config = dict(
    n_layer=10,
    d_model=320,
    n_head=10,
    n_kv_head=10,
    head_dim=32,
    d_mlp=832,
    vocab_size=16384,
    activation='swiglu',
    norm='rmsnorm',
    norm_place='pre',
    norm_eps=1e-06,
    positions='rope',
    rope_base=6170.0,
    rope_fraction=1.0,
    qk_norm=False,
    attn_scale=0.177,
    bias='none',
    tie_embeddings=False,
    parallel_block=False,
    init='trunc',
    init_std_qkv=0.028,
    init_std_o=0.0,
    init_std_up=0.028,
    init_std_down=0.0,
    optimizer='adamw',
    lr=0.000932,
    beta1=0.9,
    beta2=0.99,
    weight_decay=0.066,
    lr_head=0.00405,
    grad_clip=1.0,
    warmup_steps=566,
    schedule='wsd',
    decay_fraction=0.334,
    decay_shape='linear',
    final_lr_fraction=0.1,
    batch_tokens=32768,
    seq_len=2048,
    doc_mask=True,
    train_tokens=318000000,
    steps=9705,
    dataset='wikipedia_en',
)
MLP neurons of a small language model. Each row is named by its layer, matrix (gate and up: input weights) and neuron, and shows model dimensions 176-303. Each number is 128 + 32 x the weight over its row's rms, rounded and kept within 0 to 255. Numbers have three digits each. A neuron's up and down rows have the sign that makes its largest values positive.
After each neuron's rows, "fires in" lists the words (lower case) most often at its 100 highest values on Wikipedia text that the model never trained on.

L6.gate480:172093098138067104134119124144122128120178147110131074114110100134119078168133100125122136092082094121171067106152126125088103079165115120136206121143132151142138121152107160146074123126149057136131131157123137086202098131155163178109118091061096128171075119142150170115146130096158155186110133086179157106140012206142111127073090154124076165085103123197145084113110084185107141101097
L6.up480:145127121129060076181130160137106063127152092099138155119081099094119098185148121173151109149104105130145099132144118095131136060168093132087169116137168114137125142158092178111095063143117142209138089131044173134155102109129149123062125081113157138067128161077109152112081105143153135144205124111118125153123150174172104100120106155148146126153132125142129114127132112093154170059110
fires in: "s", "own"

L7.gate766:102184149112153120075148130088134092084132087103125113123161174122073102146126136163148183178187094140123147176208103105099139154106117128130134123158122140137072093166060103056138200076107183135122124101118155176135125117112175080114114150124128128132090148199173105137137147095155147134095142159154142125133135129120118168155116135062157125160084143105115147177121134144114090119126
L7.up766:146088169160178087176144131160115121122117093120159135094103154139117117104174091129155138136115162064135121141092110112200110154122119120118141126097128146184071153206127088117156109111045110106110104150141174171098076057061129127128167096144106148131141136149163127103121157150162149133103095129100133095086133128097130164139101070159109076051141137203047160128149149154115114141110
fires in: "to", "of"

L6.gate713:101107156114129132097086102124125079074118166168216137128147136149087173107077137185150096134178127115105116129171133147155134161171176117115121095090109119094136087102141088108110100115140071163150068130125082188142126167101138090116115132187131145093129147118156117137113078155124141072176129112113166174159121114139142196115155094137100190105129106120114185054094164128112116138177
L6.up713:129152131132086135127107154140062101098104166141186081102068117108100132166106169148081120059120125134140120114124087128112145109119119182105149143114116119127118165155116108146136073138105126152105174150085156116144050146116077124181083103174121167153135120153128119097088113136176147120148121160181129186120137088145160048148165129001157109148132048127217204110175097131190109125152
fires in: "it", "this", "such", "sides", "up"

L7.gate251:118164155124136104100064121144121123126138166111107107122118067136135121176133118137123100172128174130159091076145096161141182128131150164115164120126098172131086128108152130088125097118130133200153137043043130161136105119111160109170151173152126157101131105135165115137075125092115166151126128169140099102137136161162130135117196136104166209116087108170116118131080131116179137145147
L7.up251:156103108102140070082083125164136160109111204105140115121177096131172086159076123134118106123122098099139111113115184176120146071208169129153105099083166138104095085144119091074101151110110114208121176084096161135133090142123116122163140148183188147074170111134163136129154106146163141165132126111124036146169154103167172108161106177098092125085127132126124082125126150168135128179172
fires in: "of", "all"

L3.gate803:122153178157169117179146123115105167091112165166137073173162113147159071117115120165107124112166115091159097141136076147150106170071069124134108133135084089126119174145144104145068117101100109151131052117182123135155130146112151070086089143216111150088191183177115125163140096161130097074126108093101157158121141135135144087104152068090095088160140166118046117130166140168178115115103
L3.up803:130125147099159146141149077128112098071077113131134106138113125068093107121124095124112201122158096121167122155175113174120115093117172179119159119096151099167100118166167000157124152174113104128148092085109112157140157099170129143106191153157166159121148162140131090143122158157098110104217155070137166111053123137144097137120142095099188076118143134142079113069185142149126155125110
fires in: "south", "united", "republic", "belarusian", "west", "japan"

L7.gate623:154123100175119087061103107062186111129150153115128099175117141146126121123141149125092103205145104100088080113126162162187139047143115115122073131138109147114076128147135156117134129108078093138129074173140125066116109100148176173146142118109194182166157136150138131150147145130190109115099069023078152110170147114127083067158114082111079110091138095127114088107105120125120116135135
L7.up623:136132128175119203152188108168078111147091118163110071085112135120144137135149100182103117070128156137129135123136157117132103170170076140133188189123215142138150126118179078111172124127176146145116199131147130169115177155151091098157132193172110080167142071133098163138154129150136084177173152150141151137110143135171127139108120153196161103130137138115116146112132151127162148159125
fires in: "of", "as", "a", "while", "in"

L7.gate674:118131082112057101108146088112147129176135125133163111154062067161075110122078116121128153117112115158110128134193158096196072142109129132138178153107157152226091143143075097114096129105116107107093155147109113120077098126123165122187117153138151107184198191088127159152040164145128119113131101131118131152162079180130085132137168141179096161167063105121119190128110144166127144104138
L7.up674:111074125162141115081050168102169089139109112123087099178122063154137162141163089092197064123105105171106114166145166116162150113150150124119158132101185095064172086086152141187061104162130133172145088138161154118116120144131096189173024106107206101142153169088157182137105092175197110135162142127073159068126101132139074133123151130184141113114076169138145094140106133128119155113145
fires in: "i", "not", "t", "it", "we", "to"

L3.gate410:138125104133087100071166147114125085135147125124121088073136153130107104163121134171111076095142115118146156108165160100131194120140078062112142152070092160107043100088083135101122195121084061139082126203146104176108114120157143141121172109100169163142123137129157153113143137172105185093088168108137089144075112105101143122132130158204109110109106194161142138146107133096148067150117
L3.up410:135136073072130129086121107147157092170069140179124114083158146127104154110155120113139123098159134104085145095135116133125150101175067086125159116086086170111075083109094126110154143112107123106106139110148065085098127127134148133131155115122152102117114142164154105108138092186131148120094111057139180173147130126092185156177103138167080133159104192174108122172124089133108105178069
fires in: "more", "very", "less", "too", "rather"

L7.gate291:140068102102130066123144077091147151132193160121094164157174125177122141118112163135132118127168112118136091140144163131194133117090126164182148138072166068133118185167143160114177095097109197138142106117176190106152202090168137120079188143109092175117126156127182138101121180139153098116060115131102098101186140115170170094135146161094125116129139091123155143195120075122119188113116
L7.up291:115109057124137157057167171116089146179189109177133111104113105129051075161107107140117137158131149151136144107153151084119171142153160102158105128184077173120138133073096166121120140150097178087135109132163099114119147179069127121105107035122090122156136185149093087156140140133086106151087102079132186104075118158137087124133054109176164227066118125066074134130136116154145092118164
fires in: "the"

L7.gate539:126040130090179075105098122077155177121114152100148101181107138123129140115110162104112120104163162142097159106161144176145127159084129173133072094124099086124112123131134170066127120152107189156085122077158101118155112114156144160142125141158126138131181137120129124150133132172170112137173120109105057188158104139120116153129120182132109140134185145091061189169103084075076108163170
L7.up539:115167172084098100157116086072165081127124089116104152098118129117105133119135138071109189110095154163129120094173079084114106140101076128099085125073184166155210151093137134127126153141152117080121099154136148112140146106087187193162083164127125143094141148089111122145129139157115116159178130075149104105113099171055094127110068156144133071199165145068056138166081154105153066088151
fires in: "the"

L7.gate726:143132178118134119081157128135133127130112154134147164178122147149133158101135134064074094147131122107092168086124109131122053121203103104128134113138126166121131149112138174146153130095078154058124104117158104148173096113107154129103155109137124183196091139170136130223163176105156154092086111139127148150168100054118103135106093132170127125122144137089077090191107127125111118120136
L7.up726:090073147081109131098135138083209136137169116142085116116156090073127161145120105083182113096123176153133135129146113131175130143143127195124106166147159161133129162091130084125142064106119171090145154122132160149055099144097103206127145163119040061151110106085136189188186121166135178142185123106141130159194120125119092128151114103171142079141143148156135118179119151129110082133138
fires in: "to", "the", "de", "a", "an", "and"

L3.gate494:084065154102116125128157103078146171112151141101106114165153086130150104064077134161117178172115152099161206173114068145117142098180115028135139081131090135124050131138128161142168138075145102131127074196148109111121121158146185152122163122108119091175172202118106136142139115107192141162127102173092162165178156141184126104140083097082102094127130174128137122176136105146067117101129
L3.up494:186089120113084122109129085109077098143144187143104112165066092096136093159097099105098115134126137109146132168104065135110073081121114106098117108142066129134170138120149088114168227039068109160126125089104140178141201110157134113143098163082133107133101143144169126147175096127135181113111060092053122097173109111184128119127122100136141098140121158152142136098100098121099130221132
fires in: "north", "south", "west", "first", "east", "northwest"

L7.gate413:104130166118089119114157116173118094108137139125159099110066145042063085142092084166133107121146134145159179125119171109119155157113132108156144143120169104157146124170126072124119178119141145125090177101123080124140054094079140107142176125128164099120123119121162152126116099171116208190120096085151178134078079136135159123147243156152138170043159120113093100079123125195127143111116
L7.up413:147054168071121172133161086108153103158157145110123151064064115148112060090111163101136136180102116155073093131108109147137112142145125153095123120194164146131110095195127100095138148136109111114133152035113181135109122075139132179196144139091114097156155107166116091149146167131111156100111125153117188142184084126071162141114142085129116124132142087101053094137138147182072145093122
fires in: "to"

L6.gate538:162090143159118162153174122118153117147070121143173131070123134118141116119224159129119148133131116129138109153175197127144118151085167112086111164152167156146122100135122131118096101146165137162094176176136115084104123123116116155120059105094194136133212190168162135118138153118166101123108127129170112142164124132179094123177149166152110157121154136140114129192109170136163082112123
L6.up538:140148161128124130151078120120142149121086052138158130183117153183118038127135136218071128168125182104146137072101149173167156107155169085073139084126138183129128092120128072083129167120137065182113093164117122130118143108115202106106092074100158161147141133171108057176119171136137091082107105173091137131142151133109074165173184163111120157163118101110171137186166095175113218156146
fires in: "to", "by", "at"

L3.gate294:184167149105066142117161144114062096197107170089132105125125146145176097120104169147152171141110147148078106159199155149119129193155172176116145147101164121180155082106203104140150123164120132115160140144137116115101127087153094150145175157158096111144143109152153144124156151126093154149150109103108100087147141097160179222136145111162085129144073101134142132141083078107165087096080
L3.up294:088127076147138124123162095127180104077139079117100158094172132150126148095068098122142088141216120065110129089110146135167164091125136094142049141152082085092101097150062096121125163081120167126096128132100122143106028128136190162117150124130161138103131145158170102156115118125164087069132182142111173187105075146123133101141126144133117138151144174174163143088181133140106144159166
fires in: "have", "has", "had"

L7.gate596:169113091192211110129160050120165111116098158095116146118135179154174089117133164141180106139176116148098141112115183146167118108171159087120156125106177122116139108128104110111078102118126127107137092174154143146067127058125131104128125104146178110128147161135093172111094136134203101113163146114141156088131154102164085048148123099151066135090140074129106092132122202105116213115143
L7.up596:088096132143126076091130146120160092118134143123083114061103097152120135150145124131221139106129124157112171149154182109136155135151099120159137116146070149154128193091153106126086120171140112155120184131114154165104059102116127150140144101153133129114158093144100150097172230112136089090149073093121058082060076094147111131136136108172169145118169092115117129105087162090132080147147
fires in: "by", "to", "at", "and", "of", "in"

L7.gate683:183181028097178122095106115110141084138166161112047161178164121162156134139147088119125129119156135120151097102096123128132112149088154090166125104075169183123116136165113138157085113134122143205157137099108123116085122126101130206090133103062106131119158139160142071139115195113157134111175148173109120104087156090149134129091073090116111132167149138087139048141072174129149110156092
L7.up683:150092146154134116171120108107069148116151125142177128102097141185144053129140108157115115143098106097096131133072110168094103183112103091127098107126083136107098169193085125074160172100140103111106076184195077125082105192209121118115129124137151197192138150123149126136176116164157112104069177102136149107099148120141149065109084077160133160146103105127142125204061161092149136126175
fires in: "to", "the", "his", "and", "at", "with"

L7.gate162:143138088113141117081120088139126156143145125095136092092124158133068150118102119178123104124134079097111135108151163123126168090149170085138096086136105126111092099090126153181120140096111126160117147079101055114143133197105172071157136111210190104118177189167124107157152146046136076098143143090154116144201110127142110113164154169099150133112179101141137140154156129093091095144134
L7.up162:119198093089105076110119163129134125144152180133143148183108111129106128136154108174127082095124116088084127133067110127082105126070139099146121162183114129120174140130138106064144174149119090163117086128170136091168112120128112129130105118086119142131123096155162121195155171142123198125154174105093060137098083164191147148157160073169112154138120145155144175053152127071116051062119
fires in: "a", "one", "two", "other"

L7.gate105:139143096145099219139192105114121149118160132147112113136087180123128099168096031148178093164156058084099079148050186136068103119166159091103118067084159130145109111113110088064112105138165116158108063122129125138110107135110133140152143137115148131134119140141129135153165203130180182158061093163165130090132162150142189172136085160151094110123127076171142051130123135123134128104065
L7.up105:187132111132131172115171135177164126089144093072070161164078168090079136101121140148106189082128162070128174108155130128185153139143162180106080115120144095148164123118151117141193155058142126157125128096133147092107162128144107153105138169094114130127118122078145134135161164105140195131116155163103079175174106163069078138105080102136115109149107080088068167186106161130157089111164
fires in: "in", "of", "into", "one", "on"

L3.gate48:139128104056092060151120131174075130138102136126179127096182111137160076125078100144045111109140087094182145071111057132089049128096088128067118139186146148117140134125159083126089098122149145074166145094131173164219132137136135130143147077136100119154120135117159129130167071154130144110120165138119108097151100142096120132159085166095140188156092028132152008166162064118081083141128
L3.up48:152122091133188129153117112153073075095124038154156075090170104133125118152114094200177092120166104086134157087104077032073089153137126129123077190149161109141129186148131109092057088150147179102113063132108120150142155092166150086094152101118161148096144171151174105164087084111050114133160165101095108105132089114118134158125066156149133178139134146080146095115119165146078125093169
fires in: "its"

L7.gate626:089125081157136198142180099119163141175100115143114087150122143126091141172137130132115117108149082139043108159114171118145104153152155154111091178110162136118128094104135121091099120145086143121116159117121110123136060141114147105109115122170203153127149155143122143144140106104023092124129132082165134143157127122124111175171133118152103127087110100154161178160122180106085114049141
L7.up626:086146106127101150128183057064135131178095165135136157138101157133111182115145150062089136135144212188109061127152157154156044144086134129101074108095186117119121103102103112139135105100110098077105150098072112160114091120144112128138047177164140183113138129122093139090130119137108151120112132151134101096121154067125194214170171099177130160062097109111131115164162141167138091094112
fires in: "to", "help", "can", "worked"

L7.gate451:167119128082099107072126081126126089151144153095126124090051209156148164060129136123105137160153103091111145125149135119143164172141123089084131142122094150192113123084083093054090127134107173142162132083116132161147116129127123063126132119128133120117189171170162105126094088123110126104095135073139075129131115114144100225191122107136093117104161059136114174149158087140114149132125
L7.up451:088138140149115091111105178120146150120153074134181114089142111117075081125083073147119174135129098179046153178077121169119168172158160214094112101103119119176135069097150140116111165126197131109104088081108095151148102130099140125128136099194143083120124141168132122113074161073111140133135140166182103121137115157151114113171095154097111144108157137146108153127164166125135133143101
fires in: "as", "with", "including", "by", "like", "for"

L6.gate95:161169122158137132142125082105174135137098148129174079134172110125115062156141139185087097137164124087114126131119162171152180147145137080132158136114096150175151122146201136112123106192084138145068086092091117114170130091066150088133113151187166195170109080186126109157096129070167079128124125199152122146163179073141159135115132137059109118070138116131112074140084123062177139103058
L6.up95:055145135142113156108142164122123130151122106103133145098122178128067203139136164120116144100152071110113159125167153161137116165116142086184105145114123096056093061136106165193074139107107142132097172069141140162145129173163196124140190119126152129099152121130164110131173103086061116116149098122122140142168160114121099066188086130113103079086146096155061190073091139116129051127110
fires in: "that", "such", "of"

L7.gate602:131128129131113215094130140111121087123133123119132115146130139135109106071091061125136231107142097110155150189132111149106133133156156124147137164100062161151127108183151147177083204100091136163131093166130103098121115124158148155117120130169117141167166132150144078136106083136142147164137184101104153127154099099114100091150133127097071147181142106106154149086080051146129091125103
L7.up602:087190109131104181110131145107141123126179110127185161137121083134110107081088119145182172136162174160087144196133157107146140096079119154149121103085113149162155153155094092105128164087120065139069131167099101151064160171219163161080100112131055156113154127118106098121126164161154104123141157138098146121093091116133093086164143130131094132143138136120163099136106110141171135128173
fires in: "has", "had", "have", "also", "having"

L7.gate32:152141167090124096146108108073109163137107163091098151141155197125161167108143067125174106154172134119095028142109168138149146166149110099105092136066121153099121039151117078117124141105155136073141105163099161130101098079114153083147086143146120123124142178127137139154124120091130169126122131108154137127166084089148125170136061156150139130092085166171195086093139151141114106158094
L7.up32:091116099155093099164128124174119176076159150126124087121175075159148141171191125145183099132141113106125144164115149120096172102132100099212132148168101169090166143116110125145078175145143120118125137144114129101096148126103149152149151070150155134127189090153103108092105138092134110138123074083065125147078094072156170118111117152123149076075072110151179103123110168134105159152058
fires in: "of", "and", "as", "he", "for"

L7.gate330:053112171098168136105224076016114130143158124082126130167074096154066156170119073142151173160084106137150151149127097118141118166161093146138183074126162118091142185166100161121151132114161128176144074166090138107120079176152182062108068163111139109115117163074115117134143103148132142160134129148140158155155070155063125125124103128135104150187145163135152116075149114118140118160157
L7.up330:108046151154114098125183132087137143138122145089124117169092135124127121108164149097084131166121114175146126129150147118164143085114177120115159165115145145088133091178130189089157112179090140119212094149128115118102160104156175137150143105149213109171098141143112093150097107142179136151131187149139105112171128144158109093149071176123078110143133115133113159103161201169115106130141
fires in: "the", "a", "it"

L7.gate761:117141078087107097093184076118098101068181170067095094138134124129153159108098120107142194065138077117100173127171118150132132118187163143131101118083146069097136111174164166123143193069143162177193163117186198066124106104154164149134136119132177089107082150129092143147123086129104132103163143123132167164168085133144143136172090170150073102146155133102131201130095103135144150158156
L7.up761:132099120142108100109161104092134197045132106126160131087155128216146213142097117133150102135096113114092118144104115122105142155141118123134100163120107128076136173155154156044132077131133148109191080218151122110123104145138162133063143132131156145148093139103158185168144128145122139157188151149163131125175156107141164159163146124118091127089104094126162091166071115137117102106156
fires in: "the", "her", "his", "it", "s"

L6.gate64:161192119176114094074096152143113089084134102138095109105069120140134064184135078105153111131188203117127192156162131162158140125144127138125111122073115180107088119134108146145090151121205150193138140110127145095098120114181141181030058150110132145115100163160144157109122064077180108138118089091086191123194101111153124141103131140115118110107114148161115076123118153097140116147109
L6.up64:151110121134172163127109133136138124114116108147149154106156096157181101136093114109128174115096128156033110156111094105172128126148128190088088108142159131148097085116140089211106140131085156188111132136134126126090159180147167136121121156138172136104153185114093127136098059123121034132168122154113131166164066135127121171186168150061114174145119170134133139133118100115138083119119
fires in: "as"

L7.gate59:199085148140123121086144148129125138151104176098136086139108158146121149133129141116150116140177141142108079123134157184083085129144160110078113162136073141146176152107157129119107131126135154125097098094144157084104173092126166116111045156161093114082162162190115132120091122102142106090154155125128081039169122098088082165139097096152079141129108122146184146118201181110114116087072
L7.up59:153155150130093142098183092073126107179125142154105177088090171113093156157178110098151155126126142150098090146182113143175092125102181122067113146134101090080169133178094152132095137175119145112135153111145145124196124147159186140062109182216193056121153115189079170111141130110168146104162083163150089103164116130106115138143161134145119107165133103127160136095133152157142082083083
fires in: "on", "in", "about", "of"

L7.gate160:097169117114085159069123178155099084077099189115107065133059091143116138141100111200165134072155099105081133062103194127149083141135117116115093123103155113104149151126143129148117127160172112126154107110169110181115131135114135159112199089089151088151179143091149097143118123084064168119103187117124161149171114141114176111151083177162095104140139097168158109085128143099059152140113
L7.up160:095094139127169128177147155149194130117111162146120121189140118146141141130068158161141132139165153105090082100121133172121188088180137136164148142134185121097065126143152045143136120144150150090171139159148153133084113170096094151153136075114095121086140116114165148159165165123154107124163151129148068165096099155051165156093161158067100137131122105150174105172150168122155064151119
fires in: "it", "work", "which", "song"

L3.gate5:166140153160131160135191144125152101169107187161151192129124150137119137140132156094101067155116080159077119139075158146163151075156178124161130130163106145104104112071130165121139129118118139110105128100109081176166130148101130087110173088190153140145148174135077122102139086135123105130136119154180182134103125106157153116160117136123153084155122108130113117137063054152131122094167
L3.up5:124192137159079134140135104157067112154135157112150114023126101127165139088107094091049131118179123142121075082089100087165093092180145122132173151105081143068134121165146134157159070117132150122083175123105079102080126139086060174124154093131126113094097054139085056131089134127140123155130134180106130124094114091106103123147150100074164122199113138139159153138088109144080139120174
fires in: "she", "he", "blanche"

L6.gate806:169105085153125137120164116112126146117129092059142110184130126087168160087141180171156120099144136103088208169171089141214101109166185151144179107109155126097073151206158131163067076120154164161107139120144141131116133188133133106126148145086123104108125167125109200118094092129162146122127113122079082141176086149104110115097108168092107124134140114101154124056185151134108099135119
L6.up806:124044109109180146124153135121159148106081115072072178183147111143175200064169156132047165083120116191129125114140118085128132121143149122104116099158124138113102138127118140179094117127124132141147164131126084114135139148127179117147177154154139104134139062129076088102095171161140040149106161153091118110154113114138105140126126088072080149074158092061082138177120072137130075114147
fires in: "for", "s", "as"

L3.gate714:125112112154106139135127104102091168107086169076088124160093110124131138180154078123132200118109114154140135137125160179103084072110115164147114099111160149150140184127120113111119121177136156157103095076096127116095162107160121154082161074113124204096134165117139105113058128166161123154148148077108058111190060138102050097150118132133097115151129093113121146108121146177145134146169
L3.up714:103152176113149177138106061124157110136127168142083134110110078116107081155099100107112166161136169181197095145099170119172082134143156134186120152110138094092152203089120122074155163132164160133088173135102135158102138103142104124122141079150119122166066123106127103130078081078141162117095136084068047100162083123142129113140130134150084096146129140099137162177144133106089111087153
fires in: "it", "song", "name", "title", "songs", "image"

L6.gate678:119098125114115080162137082116091112102156144149127174112168169065156115151131106140159179137115113137136123187156107142198114158114109131146134193099142067148145153173086133165120192092112124113109101109182189165150140112178117047140136139147145101105088129134175148159143082142108147166189142168146125115118140085125135117045131190117124097184107145155149125129102111100177136133119
L6.up678:140099120134088082092120200098102105145136115190134112143088165160090190130135146135111119130059179145081164109115139111062118183070050138111178159158103163156092145165213077070095087139146122139149150083131124126164156164138161134067129127132141118152123131108100126092101102094119126151097148093134080098106127214105165113142091115146159108151105137170096069094121200102091121146130
fires in: "united", "heat", "rangers", "city", "linfield", "town"

L7.gate482:146177111087109106146125160152065139164116113167198135123094155096106162107089161111076150116139180086166153128095093099111095046102116095127162076126121118139167139123122107094116135094148192155123124127166153123153147100105163110149154118134139168137144128051117109178101154073135110061147124158128127136158099134119109099173102151094070164112116124134171087143079037119127087112151
L7.up482:116212124093071088170136119092118117132107130100123113172134099108088143090183151069138121060165157105141122147057132176126126101162153128139083119117093126162141133124128055163131154065085071130154088155161111086188173131112176109112141160188041155180144102125116123161123129088125109112101138100099100124159102057120147159091138114090082105182170134079136143065113082144097063123195
fires in: "the", "main", "a", "s", "its"

L7.gate219:164132160198138192087192133081115093133096151082099102123078131068063099161130064128118161126135107122133120104151127157124102171120152126119158171133141110170088150125099140146098166126108103125107099053098137161130079154129107100153059135151168141128142150114162133159102151094089176168127117157112112068104146146099167118166118195164156132150162126136129126145090135184161135077129
L7.up219:141155084195068149139127127077125114143108116150126115161106132168116180105185117077076134065121095126124146160119134119174077127095145113086115198102159143050172156079118172144109072182153104169186094137149135121142089180162168189116113184187102158159191127039082173103142118137075086130137130123154114114167126123106095140143137118121134079190128074120152149123129119147114141134152
fires in: "to"

L7.gate189:123137122171064178150088119167153099083134168131154044187158141149143143171135157149139105084186111098153132144125150118165122135183124070100131110094082085166193130114144183113050105141106103152129095122132085125139141162168141163144114131175130067165133126091074110131130134119175129088136123124090105116078073099159069168162164125151120116151176097164089177107108121120130124175121
L7.up189:126098137112094140178103163141155131092059187187107137092173109110165112140092140098133125089160169150144146168147109120095115122140095117139136135169138158139188112081143062129138094159111131117101105101161047119028124120109053112149151159231134134133137079144130093106103182089123126135146134178086124090053108157167132189134150155122103112132169149045130125138116153125205181131126
fires in: "he", "they", "it", "i", "we"

L7.gate584:121108116181072176095171104155106097128107122157104112115165111096101146172166101195227112139097122164057100174156182150107165156147171143073146172126121145114142154147121161145101130089079119189198144127082120140112102092152148115044066124121061159125119135150200095153159134122115144121154151105133112132157138137102123121152158175123083155117127153139173086124122148125168137095106
L7.up584:122125057083134118071093100119131104100130095108171121098118134131135171139057078150119124101124191123109161094136135156156073133175165188128097115096109089120163090106066092062099153111125122154127087159185100139166152096191090122087122165104120144085100179127150143109159086160123185183124158142104113133119123167172126188157090177188175169124060168108123126146105143139073089139148
fires in: "to", "he", "later", "also", "then", "has"

L7.gate116:097117124145124099123175113116121201153124160164146085182112071106136127162103148127148120088126062095140093151132129113115062082147112065110157119129106147088148166154162179154088138170139131120101127084135187101146095082100184130120117159163159105132167117153053150158106160088112108114132147084170163119186102115074093149126098152128096132149140123161148102105133147195109149057062
L7.up116:097051169154156158123121117133115197199075148176127166167147095131184089108137158091134135151107114186081116087112155159111137123165083087144138140101091149100143105060104201132154171140164141105108117092106166163134132119105119150136113211213148138123099110138083125119081157078125068146115094164102154109118160094153116111130143062136110158146134103146112128155179142206154200138079
fires in: "of", "for", "and", "in"

L3.gate321:108136081123160153170117150131166125157089148173159083128155101124089139129054089134130104118142156190106172143098108151128175118139137164116137117137080137162085155131164101149144049126175161101160147084146193171155098196141149110103063131091146189072139140103137179201143154102082117146102185162157167175110053150119139153117091161029141143114156156214143099142153131108155088117168
L3.up321:110108099108143140137108120160137120159110160154142062161131127089105162151067100141159108118127075161113157157120105153112129146132066184123130111136150141185135169190115146096121058111148180056183163090157189115142124142120125135155094158107127137130135120133134178140169160116107179154121147164121181136142106148141178177118177169076139116072200159187162110148194149086130071112179
fires in: "round", "season", "tournament", "events", "event", "game"

L7.gate323:108153121098152161160183147138127177127153121128187061188083102099099118118187141197137115092125092105134124138069090146141107183152135148141116119158107153093161198114149090125125110077089168111100094135139133091135112140153209127143109109079176149173140130166085126126120144121117100132067158123117126115117109133206116177177110078131126103145156111165203119109133118160075153136075
L7.up323:137161106054129102132127150082106142135107168159163182165130117118095123151178166180165080139062158122135120155128085113179118129122071147122163169164157135109108140136102135109158097118121133142132102146154058185157146126122142057163156151111166200133107106115042158168149087188167133124123183169139080127090087106167162140126143112110142105094115116168160163101165094134026114139111
fires in: "a", "an"

L7.gate161:162152152189119171141103118156166082083102148088175090116120148060139093096132034201125107144139143171152148119091128174125100135115160119158132168108112081138106092144115133061160116075129111113076084063170160112204184114101140092126061100178122093149141164197107117128111154130134150076075126119121145155117095158140161117140140182189124133158113134108144181102114129117102143153129
L7.up161:108078152127136124104140145096177105133115141082114130121117141151174171111128120089121157203130129160122092132170104113155083134181117144126100150119137093142105090185141175119126097119149142098168111149123146154192140150114147084126133138137098115117121122043056151149146142155120121138136168145145079089115141110140105094113194148170117121158109127174126076119078070126025124077132
fires in: "to"

L7.gate533:102112137178105155088119120156098087130084194126096107109133187127151137171093130183157137107127101154179111165160205101111141196098133110132069158131142055100162102164117123118177131124061122116108158133146138102076146140096122084160089133153147184184124162156150104144117147106164158144135142090150133080102130095184132098129064148124156158064190145114133112135132184110128159128067
L7.up533:132115091155096146214132141121197129120155146155143146107141104127108143110119145101093115126094155117158159135108114132133110183115148153119112163159163100136146144137166128193149159110153164125157126091112148143123121152158119160166131118200151155134106132182159120074114192156051102143169151161124146160112158109128119111145157139146055108123132099179164173151146097114151120175132
fires in: "it", "that", "which", "also"

L7.gate716:127130112134137150166101136114088148155165135126129067151171171086079086202113127169168118134172117104141119136114159160129171115143103086112156069087185117075111170130160103130094126137129098103116173189062086085155135176131156137083151153119181112083159126160140121137092110105136067128112095127087127157110071142155107158148133127103076146133087143170206077109158147159107198123139
L7.up716:142081119125135143091113149096164111079160105063149099148184167128193087127168079165104082133148122101071125119120111116108169083107073114125157154166125142105083123073095134105089056095092124191050131104115113108173145136078159164144126131126119139125143145081147158162084098181113078113126133027133083133084103172115170142173151136100066153072130145144106150108172127078114117114153
fires in: "of", "the", "among", "and"

L7.gate724:146129124139086098085096094030082132155127114142131074105107088135132157187094154150135129131109115121098164105137144109167092162133146118157225150095106131123110134090146169127115141174177141172164106114180084103147073110153173106069133137127141057148145178111098162103152116102143125113175158145151093132158086111141144169093153197168084101052096152127154144107052128071158088077099
L7.up724:060064088068101101127096083079089093154125091046113098156093149160137111102141156119148098146099136100094122130158145079143099090158101121086127136128093143167122140112071101122093163206175137110139087112138093090108138087152119133126128152125078167158121150072091143140112085137159108143091093085085128122104117085199153119163146078124124116186132175161173083102181166119159089144155
fires in: "a", "the", "s", "its", "their", "his"